Part of a small language model's weights: 5091 steps.
MLP neurons of a small language model. Each row is named by its layer, matrix (up: input weights; down: output weights) and neuron, and shows model dimensions 16-143. Each number is 128 + 24 x the weight over its row's rms, rounded and kept within 0 to 255.
Before each neuron's rows, "fires after" lists the tokens most often just before its 100 highest values on Wikipedia text that the model never trained on.

fires after: " al", "A", " ac", " A", " C"
L5.up559 [149 128 112  92 120 144 169  74 137 114 129 127 132 109 146 107 143 143 113  83 142 103 116 132 126 124 125 148 111  99 112 143 134 138  97 133 134 140 111 163 155 141 143 132 145 156 102  99 123 165 101 163 144 105 129 110 162 121 129 112 121 134 151 140 123 129 151  71 167 118 122 119 103 160 119 131 142 114 136  96 122 128 135 104 147 143 185 154 135 135 125  99 152 134 126 123  91 134 179 167 154 133 114 133  95 154 117 121  91 171 113 152 108 104 135 116 139 133 123 144 166 108 162 110 142 146 110 144]
L5.down559 [158 138 121 169 143 114 165 136 125 141 128 133 127 140 110 165 138  98 105 132 127 142 136 135  84 105 118 109 142 157  95 123 118 153  95 124 105 130 171 140 129 120 116 161 124  94 124 143  80 127 117 107 172 177 128 163 129  92 146 138 108  56  88  88 128 100 124 126 128 132 144 138 147 142 122 121 119 170 128 170 104  84 133  96 141 177 103 101 112  91  98 163 126 139 130 136 197 139 148 119 124 139 142 138 114 174 116 124 119  99 158 131 115 153 106  84 140 120  78 117 128 124 102  84 130 151 129 140]

fires after: " m", " M"
L6.up388 [158 108  53 142 133  99 150 134 129 134 106 139 121  97 131 118 164 121 127 113 115 118 169 140 120 139 100 106 116 107 126 177 178 103 186 120 117 143 146 131  99 122 128 127 132 116 150 107 138 162 129 127  84 106 156 159 102 141  86 151 139 103 134 117 120 166 101  87 143 165 129 133 127 107  88 112 144  89 111 109 150  66 135 116 163  97 152 122 174 154 121 153 140 148 117 125 112 151 141 157 110 121 134 111 143  99 176 148 100 134 159 111 138 134 125 143 155  96 145 142 151 163  78 159 139  75 122 119]
L6.down388 [126 135 139 109 142 108 124  92 142  91 161 105 145 141 110 165 160 104 103  90 138 143  69 131 105 148 119 141  84  93 139 122 135 163 199 136 134 146 175 129 165 160 186 167 126 140 143 100 135 114  98  99 121 111 144 115 158 129 187 117  78 103 122 112 113 103 131 119 180  95  84 130 114 116 131 121 152 127 110 137 103 169 114 113 126 140 152 101 129 102 110 129 100 189 103 111 109 147 116 131 109 107 149  92 104 109 111 109 108 161 130 132 122 123 146 162  99 143 146 122 135 112  85 158 120 117 160 165]

fires after: " f", " a", " am", " O", " Pre", " de"
L8.up458 [112 144 124 133 130 128 151 164 145 157 161 178 125 130 138 132  84 133 108 125 119 106 127 170  70 106  92 148 125 135 124 131 105  68 129 120 149 163 140 152 146 153  97 126  92 100 146 123 103 100  96 173 139  97 155  71 127 112 144  92 160 117 132 129 135 145 149 178 116 125 109 114  88 139 135 144 108  89 119 154 114 139 126 126 128 144 131 102 113 114 156  89 156 137 116 155  87 115 156 157 201 122 164 135 169 137 116 152 101 143 100 136  93  99 133 177 137 171 110 150 117 101 152 152 166 118 156 130]
L8.down458 [ 98  92 166 143 140 175 101 144  99 127 121 122  92  98 120 133 152 131  84 124  82 147 142  93 110  99 112 148  95 159 126 156 129 128 118 154 124  64 108 109 125 138 131  92 136 142  97 163 114  97 128 198 135 116 161 132 120 123 111 134 111 151  85  89 133 166 123 107 130 104 116 137 158 154 151 107 133  94  96 152 133 144 150 148 132 128 128 109 168 150 103 170 156 130 122  72 153 130 105 115 162 109 144 115 120 116 105 131 104 107 146  93  96 117  98 115  77 128 134 164 133 131 153 155 127 122 163 120]

fires after: " p", " T", " t", " bec", "id", " V"
L6.up234 [ 70 122 146 119 189 106 105 137 146  83 138 101 143 151 124 124 131 139 156 155  98 109 131 108 123 127  73 113 124 119 147  84 114 128 104 146 134 120 126 135 183  98  89  92 106 152 130 139 150 112 192 133 124 169 128 114 160 148  93  92  89 103 144 146 112  85 107 103 137 155  97  88 108 147 114  91 161 136  92  75 158 145 114  99 137 119 110 160 120 139 154 144 132 111 141 116 143 139 105 140 152 124 156 168 146 129 149 142 133 113 151 139 119 132 128 152 140 106 136 162 162  96  93 131 161 157 139 112]
L6.down234 [151 100 122 128 132 125  95 107  86 120 146 126 128 112 192 137 138 141 148  78 101 106  91 142 127  99 163 156  85 105 134  76 122 184 115 127 128 111 149 153 139 161 134 112  83 121 133  71 133 140 117 148 144 164 117 126 147 147 142 140 158 118 108 131 125 141 149 135 136 112 107 152 116 133 176 124 127 134 131 145 130 131 131  85 108 155 133 125  88 112 151 182 143 172 155 148 145 129 157 135 104 135 142 112 118 114  74 124  84 145 148 104 115 167 112 155 125 128  65 148 137 122 109 159 164  97  93 136]

fires after: " k", " v", " p", " d", "p", " t"
L6.up356 [157 103 134 125 144 104  98  92 135 152 142  83  96 207 114 124 119 127 104 150 143 125 143 123 144 115 115  98  93 135 143 110 107 148 115 158 119 119 149 126 124 117  94 135 110 123 129 149 127 173 170 127 118 135  83  80 134 141 113 147 136 181 149 110 112 145 124 114 169  95 132 128 122 116 162 127 156 125 136  91 131 154 141 118 164 105 128 113 122  79 114 173 135  93 132 109 173 137  94 136  97 128 168 141 138  95 165 140 118 140 164 104 164  98 131 150 107 113 173 120 141 109 144 129 181 156 137 167]
L6.down356 [153  91 136  98 110 108 115 135  88  94  88 149 121 126 106 101 148  98 145  79  85 126 104 118 104 144 123 101 105 161 122 151 137 130 168 135 133 128 180 147 128 120 133 138 147 118 117 127 141 115 103 151 162 122 146  97 147 116 152 155  99 131 102 102 141 134 161 143 164  66 144 131 156 155 119 181 101 156 140 118 114 126 151 107 143 121 110 173 117 111 111 176 117 109 158  99 145 139 138 134 142 130 130  65 120 104 107 157  99 112  85 166 137 118 117 112 130 134 151 137 152 143 111 155 143  99 116  81]

fires after: " V", " N", " con", " d", " D", " v"
L7.up118 [153 147 153 156 149 142 130 103 139 146  91 135 156 120 178 150 154  91 118 116 140 181 136 126 109 146 136 127  79 106 137 148 129  99 129  70 130 118 149 119 150 117  98 135 122 155 113 143 156  71 116 131 156 135  76  95 169 146 116 101 164 181 107 132 136 114 141 130 160 121 114 117 115 109 118  95 164 122 143 146 135 115 116 139  91 123 117 110 114 113 116 125 118 175 121 126 109 128 135  95 197 120 117  88 107 138 132 122 173 116  95  91 159 147 127 133 136  75 124 120 144 153 124 124 120 134 141 181]
L7.down118 [123 120  92 123 112 125 140 149  95 157 102  95  95 135 146 122 123 104 111 126 172 118 140 139 133  77 104 113 196 129 153 149 143 132 116 131 128  97 156 142 110 119 110 125 165 141 110 142 128 140 121 141 116 140 133 116 170 154 173 107 130 123 116  94 142 127 178 149 122  90  97  91 152 143 112 158  59 108 153 120 141 130 120 153 158 151 117 127 159 134 184 130 143 173 102  95  62 127  98 150  94  98 136 123 120 122 130 102 107 150 142 122 163  97 140 151 128 157 123 136 118 178 158 127 144 108 139 113]

fires after: " R", " r", " S", " T", "it"
L7.up475 [164 135 117 110 119  84 131 141 141 121 108 112 136 108 166  72 128  99 102 125 109 140 142 135  96 110 156  74 100 102 156 180 150  48 113 138  69 130 132 121 125 125 157  97 120 104 153 114 111 163 137 113 147 148 123 114 116 136 148 136 127  91 113 108 123 150 109 131 123  85 136 147 124 172 114 112 125 135 136 140 104  90 144  89 112 120 127 110  86 117 132 190 132  97 125 131 139 164 142 114 151 159 150 120 136 138 129 125 125 158 120 120 142 123  96 178 117 128 130 124 142 109 122 155 159 169 109 141]
L7.down475 [121 116 139 108 124 133  99 151 139 121 144 155 172 135 134 149 107 122 118 133 127 113 169 118 108 112 130 114 105 144 138 133 161 118 155 139 132 135 132 130 102 121  93  79 140 148 140 157 142 140 115 135 137 180 115 107 127 128 144 142 154 135 160 123 124  94 127  82  82 144 173  88  99 154 103  73 125 149 154 135 131 151 129 144  87 110 161 164  99 108 110  89 125 156 130 119 149 108 104 128  79 114 134 105 129 101 156 130 131 111 105 123 152 145 162  90 127 142 150 119 109 153 129  85 179 193 185 144]

fires after: " cons", " ex", "om", "es", "us", " as"
L7.up233 [172 125 111 132 143 143 167 134  98 159 147 118 108 142 135 109 121 146 118  94 140 112  97 102 128 115 119 104 134 132 129  93 135 162 128 116 140 155 136 138 142 158 120 140 109 160  96 145 129 154 137 149 142  89 105 108 157  98 133 109 129 110 131 139 138 155 110 117  92 132 107 143 177 133 163 106  68 163 135 132 125 155 146 113 106 149 121 134 138 161 177 108 128 114 118 116 123 135 110 114 127 133  92 132 124 112 135 132 137  80 115 100  90 159 136 150 156 152 141 137  76 113 140 183 108 108 139 123]
L7.down233 [120  93 145 112 107 105 161 116 131 124 154 129 153 139  91 170 138 139 125 147 136 117  92 100 131 157 122 126 149 171 107 118 176 126 162 162 105 116 146 154 121 161 117  86 184 135 135 106 123 117 116 128 155 156 170 135 143 117 155 117 122  97  95 152 140 152 148 149 172 132 108 135 116  90  70 156 127 126 123  94 122 112 103 114 115 156 109 123 144 133 113 122  90  96 154 115 114 116 147  94 115 122  82 126 151 145 137  93 121 125  97 101 127 110 137 111 128 130 119 138 113 141  98 126 111 141 116  85]

fires after: " F", " f", " D", " A", "st", "ir"
L8.up38 [123 135 135 126 136 113 121 128 139 123 170 160 129 111 126 115 163 159  85  83 123 127 120 145 151 100 166 177 141 130  99 118 153  93 125 111 111  89 156 120 164 186 147 109 131 106 136  77 153 125 118 134 130 151 142  55  94 135 129  97 185 126 179 138 135 100 135 133 143 121 117  88 161 138 130 160 164 114 145 134 123 127 117 149 137 133 129 151 132  83 119  98 111 136 133 100 129 113 177 126 138  97  94 110 165 110 118 121  81 123 107 114 117 121 160 105 109 154 132  80 165 152 141 161 116 117 149 122]
L8.down38 [130 160 119 130 127 180 148 129 157 134 122 138  79 108 126 156 100 120 129 101 106 118 150 138 158 109 152 134 167 127 109 131 124 161 154 137 168 163 127 124 127 125 113 110  94 153 103  76 143 114 127 123 117 126 106 116 148 130 160 149  95 155 118 150 117 121 111 129 119 131  98 112 118  94 112  80 119 144  82 127 161 151 133 114 110 121 146 139 128 177  62 106 112 140 123 160  97 146  90 120 121 162 166 104 121  85 138 134 162 137 115 187 184 134 134 104 132 124 139 138 115 129 139 106 101 144 176 104]

fires after: " d", " D", "c", " te", "cl"
L5.up92 [130 111 121 165 101 102  97 131 110 135 135 132 128 100 195 119 124 109 138 128 136  74 136  96 124 135 133 158 145 102 144 153 158 156  97 117  96 149 157 112 134 180  88 115 133 134 109 126 110 135 135 159 171  94 121 120 163 120 122 125 169 148 121 150 129  81 148 131 111 123 122 122 103  96 150 133 165 133  78 129 137 147 121 129 112 145 140 145  97 129 137 104 119 114 119 147 136 132 128  92 123  93 147 161 101 139 116 114 135  76 104 146 137 129 112 122 175 132 107 108  99 103 105 158 140 148 119 136]
L5.down92 [158  97 119 128 132 130 123 136 132 130 121 169 125 146 105 110 151 141 140 142  99 159 109 139 138 122  50 110 126 143 111 120  97 102 133 160 137 108 130 191  96 141 127 114 162 121 132  73 130 126 132  93 155 160 145 198 169 140 111 117 101 142 125 130 105 124 137 106  91 129 129 160 115 124 149 125 123 155 110 139 133 143 138 122 126 132 109  99 150  96 136 159 135 144 172 117 111 118 162 146 119 100 147 125 163 118  93 161 148  86 141 105 102 130 119 164 115 131 114 115  84 103  95 120 166 153  90 111]

fires after: " s", " n", " S", " w", " ", " M"
L6.up292 [116  89 117 105 131 145 158 122 147 173 161 108  81 123 105 125 162 117 102  98 132 111 149 142 148 127 178  77 122 192 164 156 118 112 156 140 130 140 173  88 147  83 124 117 141 120 129 128 142 144 146 146 100  88 109 119 139  97 128 126 134 133 100 144 139 138 121 146 135 114 119 150 116 128  88 146 150 131 121 144 131  97 124  86 196  67  91  99 106 137 127 142  93 139 159 127 141 128 113 115 123 160 111 138 155 155 115  92 162  84 107 105 102 118 132  79 122 146  97 152 118 137  82 159 146  98 118 100]
L6.down292 [144 102 129 116 159 161 105 150 173  82 103 114 105 122 104 131 131 117 121  97  86 111 107 119 156 164 154 170 142 111  99 149 125 156 112 115 111 112  87 119  87 195  98 113 122 118 132 112 151 129  74 144 111 136 134 138 144 115 110 151 151 137 139 121 133 104 167 129 140 115 121 149 135 139 121  83 114  93 124 144 170 138 129 131 112 164 126 127 100 134 165 156 145 110 137 133  95 116 137 161 112 111 158 153 126 118 146 172 142 139 156 160 132 177 114 118 121 126 141 127 145 123 122 120 169 146 161 158]

fires after: " S", " B", " A", "S", "A"
L6.up25 [106 133  94  71 147 127 147 114 138 135 126  97 178 177 151 159 141 149 101 131 113 143  92 131  76 124 107 146 129 147 117 147 134 130 113 176 142 131 123 136 138 176 127 136 107 106 131 111 118 151 150 129 126 151  93  87 125 140 145 138 138 109 115 158 169 133 150 107 141 136 130  88 135  88  96 107 128 133 131 105 106 121  73 127 157  88 112 143 107  83 148 131  68 150  96 118 114 140 118 109 109  88 164  97 144 108 112 129 147 160  74 108 107 142 121 165 154 116 120 137 121 146 139 159 122 106 130 133]
L6.down25 [170 113 125 144 150 106  79  78  99 139 127 185 105 142 128 170  99 122 178 150 117 108  86 110 119 117 135 103 123 102 132 117  98 137  86 174 108 108 146 124 148  60 144 126 161 139 140  99 141 173 149 130 142 117 140 105  62 139 151 119 122 102 126 142 123 127 105 114 178 127 115 124 145 104 115 106  78  91 139 109 134 110 130 122 133 139 136 125 154 147 120 125 120 152 152 160 130 145 152 138 122 119 148 119 171 139 134 166 134 130 153 171 112 173 122 131  89 157 100 133 151 108 159 175 132 142 108  94]

fires after: "1", "ener", "r", " al", "l"
L8.up323 [124 149 132 134 115 118  97 134 127 147 124 147 148 111 160 147  98  84  93 104 108 131 142 134 120 136  95 131 118 100 102 125 145 146 121 119  93 145 113 139 149  97 122 115 168  93 122 125 110 187  89 142 150  72 134 111 171 139 139 109 117 114 177 119 110 136  80 181 107 113 123 165 150 100 135 146  94 111 112 197 112 125 116 159 115 121 157  90 116  95 164 157 136 125 133  93 133 162 158 150 119 112 125 122 121 124 155 126 127 117 169 117  64 148 128 131  86 156 150 134 142 107 151 139 125 136 104 113]
L8.down323 [150 131 151 137 111 166 127 134 165 108 111  78 128  87  96 148 126 107 104  95 145 134 136  97 174 120 126  68 101 105 173 139 156 173 132 173 199  92 137 127 159 134 158 101 150 134 118 129 116 155 142 140 121 121 117 138 126 101 157 129 122 144 103  78 125  72 103 186 126 132 141 125 125 176 120 109  85 132 137 173 116 125 120 112 116 138 155 147 115 119 107 152 135 118 112 151 135 126 117 138  97 138 113 145 113 129  97 102 127 156 136 155 162 120 126 137  76 137 107 138 129 105 143 127 133 106 120  90]

fires after: " f", " st", " sh", " r", " F", " al"
L7.up228 [106 128 135 120 153 130 153 171 143 104  90 110 153  88 129  91 108 162 100  98 127 126 146 134 138 116  96 116 112 159 139 147 161 120 140 153 148 117 169 178 135 138 125 103 133 124 133 150 108  86 124 144 176 146 152  97 151 135 179 150 109 138 100 127 124 100 142 126 145 167 175 137 144 169 120 107 158 119 137 141 119 164 147  96 141  81 139 128 107 118 132 110 130 129  87 124 133 160 180 122 125  97 136 143 125 113 107 111 118 150 108 109  95 119 160  99 123  89 131 129 161 148 118 110 106 144 153 104]
L7.down228 [131 174  60 131 149 114  99 112 140 158 156 136 120 113  48 141 146 123 126 132 102 106 105 112 144 115 150 109 105 113 116 142 146 123 152 149 104 167 122 108 134 123 131 119 155 144 123 119 147 114 113 143  94 172 128 106 158 146 125 108 153 117 132 176 116 130 140 150 110 112 125 123 111 127 101 122  98 142 150  98 109 126 109  76 103 162 108 120 138 113 122 123 139 146 155 163 124 100 136 128 149 139 142 131 124 108 124 116 131 131 144  79 173  82 144 104 136 230 102 103 100 107 183 131 138 172 128 117]

fires after: " f", " t", " a", " the", " F"
L6.up110 [134 135 126 147 126 114 142 148 131 109 117 115 137 122 147 131 103 160 138  98 106  84 115 128 132  88 127 159 127 177 138 136 153  96 150 170 131 134 144 136 137 118 118 124 146 153 123 122 105 126 148 113 115 125 146 105 134 103 174  85 113 111 118 155 134 108 112 161 145  95 153 103 137 142 106 141  97 108 129 108 106 154  90 149 174  95 156 106 140 138 153  77 170 124 165 146 158  92 144 137 155 110 162 150 125 101 118  83 113 122 156 125 107  97 171 138 126 162 104 182 166 160 136 133 150 126 168 160]
L6.down110 [123  80 136 106 123 106 121 158 136 123 130 166 115 125 110 155 101 118 124  74 117 167 141 140 103 152 133 156 135 126 113 105 127 128 134 142 176 157 116 149  94 176 117 135 125 115 145 174 145 126 144 131 143 136 119  84 128 162 117  96 123 107  98 133  80 134 159 165 129 119 153 154 112  96 101 117 114 102 121  92 137  87 115  99 104 127  87 102 137 140 107 125 142 109 145 144 159 130 119 172 111 131 157  79 177 164 136 108 157 134  62 129 167 114 130 125 121 120 144 128 120 103 189  93 126 131 171 138]

fires after: " S", " O", " T", "z", " t", " Sup"
L5.up484 [136 144 115 158 195 117 139 110 143  86 123 103 129 156 112 104 116 106 104 110 137 120 159 146 137 129 140 142 110 165 111 150 130 121  91 149 119 132 107 151 145 132 120  83 132 116 144  96 115 152 130 124 177 149 134 107 115 121 129 145 102 108 125 132 132 159 153 153 115 138  93 170  73 149 121 129 132  78 173  91 131 138 146 129 138 120  87  94 158 121 147 114 129 116 144  86 164 118 176 112 118 163 120 131 148 171 137 149 132 133 119 127 129 150 138  49 124 144 106 128 189 132  91 140 130 158 140 144]
L5.down484 [131 146 173  79 134 110 107 129 120 102 157  90 138 129 113  72 108 100 163 116 157 137 139 158 128 110 133 158 128 136 108 153 152 132 146 108 121 148 116 118 125 151 149 145  97 119 103 174 131 101 122 137 137 151 134 104 139 120 152 140 158 128 110 138 153 129 150  58 124  92  94  91 128 125 121 161 156 153 105 145 132 115 104 131  99 164 211 110 107 103 144 117 124 145 151 120 106  92 100 125 128 109 192  94 140 109 117 138 142 123 123 154 139 167 114 138 140 127 127 112 122 138 158  78 104 138 171 143]

fires after: " I", "A", " O", " A", "he", " the"
L8.up350 [109 100 100 133 161 136 195 135  91 162 170  93 174 143 118 103  81 144 112 128 122 126 130 143 135 176  89 121 154 112 150  98 115 125  76 136 176 152 119  86 116 128 109 109 109 127 130 146 102 160 104 139 107 152  88 129 129 117 160 118 133 123 124 123 124 103 167 107 110 116 117 100 110 129 116 161 136 118 168 103 150  95 136  83 120 102 139 129 132  87 153 105  95 141 133 124 145 119 114 128 114 135 121 155 146 142 149  92 142 144 108 147 123 134 116 134 131  81  85 126 197 154 162 144 100 116 106  90]
L8.down350 [122 187  95 146 145 127 133 148  81 112  78 130 121 119 166 117 119 160 111 147 129 117 148  91 123 153 113 141 104 101  81 139  96 149 156 146 113 133 149 152 154 124 139 149 147  99 114 142 139  96 116 112 121 120 123 132 107 139 122 148 119 129 123 138 152  91 152 129 148 149 130  95 105 138 169 119 123 146 116 141 158 123 169 127 138 143 116  92 148 117 120 104 190 138 145 119 128 107 119 142 131 120 156 137  94  94  64 147 105 153 120 118  86 149  72  90 168 169 134 143 115 170  97 109 192 138 141 124]

fires after: " M", " m", " can", "M", " original"
L5.up226 [158 123 117 120 105 118 150 103 109 115 145 115 138 128 117 131 142 119 116 115  88  99 142 147 158 107 111 136 166 104 122 127 129 102 141 135 114 144 100 124 142 122 112 147 114 123 133 112 135 133 145 122  73  82 148 158 112  96 139 110 145 177 119 143 154 116 124  81 169 142 138 125 113 106 116 162 121 112 146 129  96 141  98 109 147 108 138 117 109 128 154 155 103 113 155 164 136 155 120 145 149 139 148  63  93 131  95 139 116 131  50 101 141 130 139 175 141 140 154 144 163 143 100 185 105  75 127 112]
L5.down226 [167 130 142 127 137 138 130 125 138 155 112  99 115 144  95 118 122 145 147  98  85  93 120 128 117 160 129 153 123 121 166 171 112 108 155 163 144 148 119 136 125 115 120 156  82 105 164 115  89 123 142 100 144 123  76  89 140 142 167 127 116  71 127 148 132 158 135 158 140  99 122  98 135 113 102 126 119 157 129 106 163 126 130 121 120 192 145 157  97 127 123 148 141 150  98 181 122 122  92 112  93 145 153 117 110 134 112 116 130 108 116 192 136 130 161 121 147 131 136 121 148 142 171 134 128 117 165 171]

fires after: " f", " c", " ", " F", " Sp", " In"
L5.up22 [ 96 132 142 124 113  90 144 133 154 125 119 110 163 121 113 128 112 109 156 144 192  88 109 109  98 133 157 125 118  53 105 154 105  97 101 185 159 106 123 154 156 169 138 119 184 100  95 118 141  87 157 145 166 132 107 134 122  71 106 111 146 126 154 134 175 151 103 122 122 148 147 122 145 109 111 143 126 122 159 147 111 118 138 149 133 150 146 134 104 179 113 180 126 109 119 125 137 122 130 123 196  94 148 134 171 126 141 105 125 116 134 125 110 111 138 121 108 125 125 101 101 141 139 138 101 133  93 134]
L5.down22 [115 109 142 148 140 151 124 106 161 112 144 149 104  80 131 142 132  93 152 125 134 122 113 191 139 139 152 116 193 101 132 119 106 127 171 108 160 116  99 123 126 142 144  96  94  96 126 131 119 141 149 153  80 157  83 109 164 147 147 119 115 148  89 136 124 154 126 102 122 137 114 129 160 165 147  86 157 104 129 145 122 145 150 133 132 178 134 144 142 127 107 136 136 141 127 103 148 137 124  99 127 154 134 125 124 116 130 129 110 164 109 163 152 109 161 169 134 127 171 103 107 149 120 121 108 138 149 102]

fires after: " d", " D", " f", "v"
L6.up367 [ 45 126 131 127 145 102 120 132 146 126 122 108 155 119 120  72 112 169  95  99 116 137 149  93 148 153 101 170 135 178 136 104 147  99 145  99 129 108 149 160 123 124 121 131 124 116 115 167  73 129 139 127 154 170 110 121 103 165 119 151 155 132 118 174 154 117 136 117 146 154  59 142  85 135 133 105 109 134 133 156 171 130 137 130 113 147 118 119 114 126 116 131 137 137 108 132 111 128 152 130 168 141 141 168 102 121 141 125 119 116 157 115 117  92 146 117 121 139 158 173 165 129 120 124 119 137 161  86]
L6.down367 [149 120 143 143  81  99 154 133 134 141 105  95 149 156 191 101 169 135 124 122 156 118 153 165 170 136  95 138 167 103 130 157 127  67 151 156 130  83 162 116 108 111 118 118 116 101 125 114 130 100 175 122 111  96  88 147 147 141 163  95 112 116 130 104 144 117 131 139 103 134 132 135  87 153 145 137 105 139 125 140 120 111 142 166  96 107 118  88 124 119 176 170  97 154  94 127 151 150  81 112 117 143 124 146 118 161 134 117 131 146 102 137 135 125 103 124 116 118 110 147 187 136 161 124 123 122 131 125]

fires after: " G", "D", "C", " D", "c", " d"
L8.up304 [105  87 160 168 112 125 119 128 110 142 119 139 116  76 146 116 100 137 112 126  79 119  94 138 140 156 151 135 109 116 111 103 121 123 137 154 104 127 132 109 146 139 134 106 135 145 108 102 137 148 157 142 149 150 103 147 156 150 121 135 127 200 134 101 158 136 168 110 157  98 110 119 164 102 101 133 131 166 106 143 136 132 122 137 165 126 152 112 103 106 175 157 105 139 111 150 128 115 106 109 147 129 115 101 120 156 127 111 132 121 131 157 118 129 137 107 135  72 149 113 122  99 116 139 188 117 137 120]
L8.down304 [110 125 138 128 107 126 114 142  76 160 143 140 118 128 118 131 165 144 101 101 151 157 120 115 156 155 121 151 107 129 107 107 140 150 169 180 133  89 127 119 160 145  95 165 129  95 123 107 126 104  69 144 108 133 116 133 141  96 134 142 117 149 134 126  62 164  85 124 148 137 143 139 104 166 162 147 166  93 144  97 135 128 144 119 181 159 138  77 152 132 164 110 139 110 114 127 128 165 149 127 102  78 115 114 135  89 144 175 133 142 165 123 137 144 149 129 110 156 142 141  88 167  94 113 111 131 144 154]

fires after: " the", " w", " e", " f"
L7.up538 [ 68 150 151 149 105 146 155 139 109 131 130 128 136 128 151 136 108  94 122  70 145 150 154 139 124  96 153 160 142 139 144 112 135 158  95 168 118 154 166 112 118 142 107 127 112 129 177 126 108 112  99 136 131 133  96 125 147  81 131  93 102 130  86 153 111 118 178 146 152 128 145 114 127 135 110 155 127 129 135 101 164 176 161 129 102 132 144  46 133 122  89 132 153 130 144 164 112  59 133 122 136 133 130 140 122 114 142 156  80 141 152  76  88 136 124 151 138 119 144 164 140 144 134 112 144 100 119 159]
L7.down538 [ 97 117 117 169 125 164 104  99 127 156 120 110 102 144  77 119 101 148 109 103 146 147 114 124 119 108 128 104 136 153 114 118 177 127 172 147 108 140 110 123 114 160 149 144  93 129 138 144 120 113  90 131  61 107 111 159 143 127  95 151 114 143 150 142 112 101 153 138 108 138 129 122 137 133 156 128 147 130 133 112 135  95 126 133 127  91 107  89 145 147 118 128 148 151 149  84  84 112 116 103 170 107 168  85 101 115 139 134 142 127 151  99 127 135 119 161 148 108 112 138 140 116 104 172 105 119 173 168]

fires after: "1", ",", "r", "l", "ol"
L8.up362 [124 119 119 173 113 130 170 180 120 138 140 148 188  85 132 167  81 104 113 133 154 160  86 129 138 139 109 124 131 172 131  96 135 141  83 149 125 109 134 178 121 141 158 130 100 102 139 106  94 109 137 120 180 105 138 154 147 134 133 102  68 117 112 110 124 109 111 124 110 137 102 138 111 136 103 120  95 123  91  98 184 159 133 158 187 135 110 106 146  96 170 142 150 153 129 125 108 100 102 114  80 124  82 140 132 125 154 150 104 124 115 145 103 143 118 137 134 155 134 135 163 141 138 117 168 165  97 121]
L8.down362 [136 143 160 137 148  96 146 148 118  94  95 107 157 191 122 123 135 119 112 104 131 102 133 148 162 114 140 123 118 115 139 139 123 141 109 117 115 129 140 138 149 112 125 107 129  98 139 121  99 173 127 166 147 131 162 128  94 136 130 118 166 133 102 166 139 110  92 124 126 104 134 154 152 117 121  80 124 127 128 130 136 170 163 119 104 132  97 100  94 102 107  76 184 127 135 162 106 147 116 100 113 116  77 128 139 179  79 112 165 188 120  91 120 140 123 126 106 113  77 179 141 145 114 144 181 153 148 159]

fires after: " S", " ", " s", " D", " d", " F"
L7.up387 [124 108 185 127 151 187 103 135 105 188 107 144  95  78 140 104 132 159  79 124 113 134 158 136 148 116 150 116 134 152 144  95 147 113 134 132 138 131 156 157 149 141 128 118 109 110 104 111 120 131 139 125 154 147 117  48 140 111 148 139 134 118 140 162 126 159 129 110 141 121  99 120 121 110 116 125 142 108 141 134 137 103 173 189 133 120 125 100 115 118 136 110 126 172 138  90  98 116 113 126 141 106 138 122 140 165 154  95 123 102 119 141 102 131 120 110 120 120 130 151 139 117  96 116  90 139 151 157]
L7.down387 [155 134 108 153 141 144 130 120 141  87 105 113 147 110 118  99 152 112 117 118 137 133 162 119 146 184 135 125 120 113 178 116 142 117 106 144 153 150 103 126 127 128 153 105 110 122 129 132 107  75 172 117 128 122 112  97 133 126 142 138 145 132 146  99 129 120 137 143 135 113 127 127 115 107 132 111 113  97 117 139 170 122 145 100 140 118 143 138 139 229 170 149 139  93 111  99 153 116 123 128 128 167 160 125 136 108 144 148 178 154 135 125 101 142 157 149 140 172 104 115 115 137 105 100 140 130 139  93]

fires after: " to", "om", " P", " and", "m", " ex"
L7.up180 [151 124  96 108 157 119 114 115 133 138 122 118 168  99 106 110 138 105 136 128 173 154 102 117 103 107 141 115 120 125 121 157 144 128  94  78 135 145 106 124 178 131 160 113 129 158 178 117 158 110 145 137 175 143 121 105 125 123 106 110 144 129  98 131 142 168 124 132 157  54 112 146 113 128 133  97 143 140 155 143  79 110  84 157  91 117 140 122 101 127 196 127  99 117 123 121 111 123 137 113 110 172 124 144 137 176 125 105 139 161 124 128 100 130 135 136 129 106 170 161 142 135 104 148 107 112 141 124]
L7.down180 [132 144 158 151 137 128 101  99 126 156 139 130 177 131 117 111 153 117  97 140 135 149  89 136 110 124 131 138 157 112 172 121 116 122 131 176  75 137 154 129 159 133 120  69 123 139 123 128  94 126 101 133 151 176 141 154  88 135 103 116 126  84 103 125 107 158 140 134 154  90 128 156 123 118 158 104  98 146 136 130 102 129 123 117 145 155 147 148 158  95 148 113 127  75 142 145 137  63  69 151 128 146  73 149  93 109 104 153  71 113 145 116 130  90 122 133 106 106 164 135 126 142  96 165 151 136 122 141]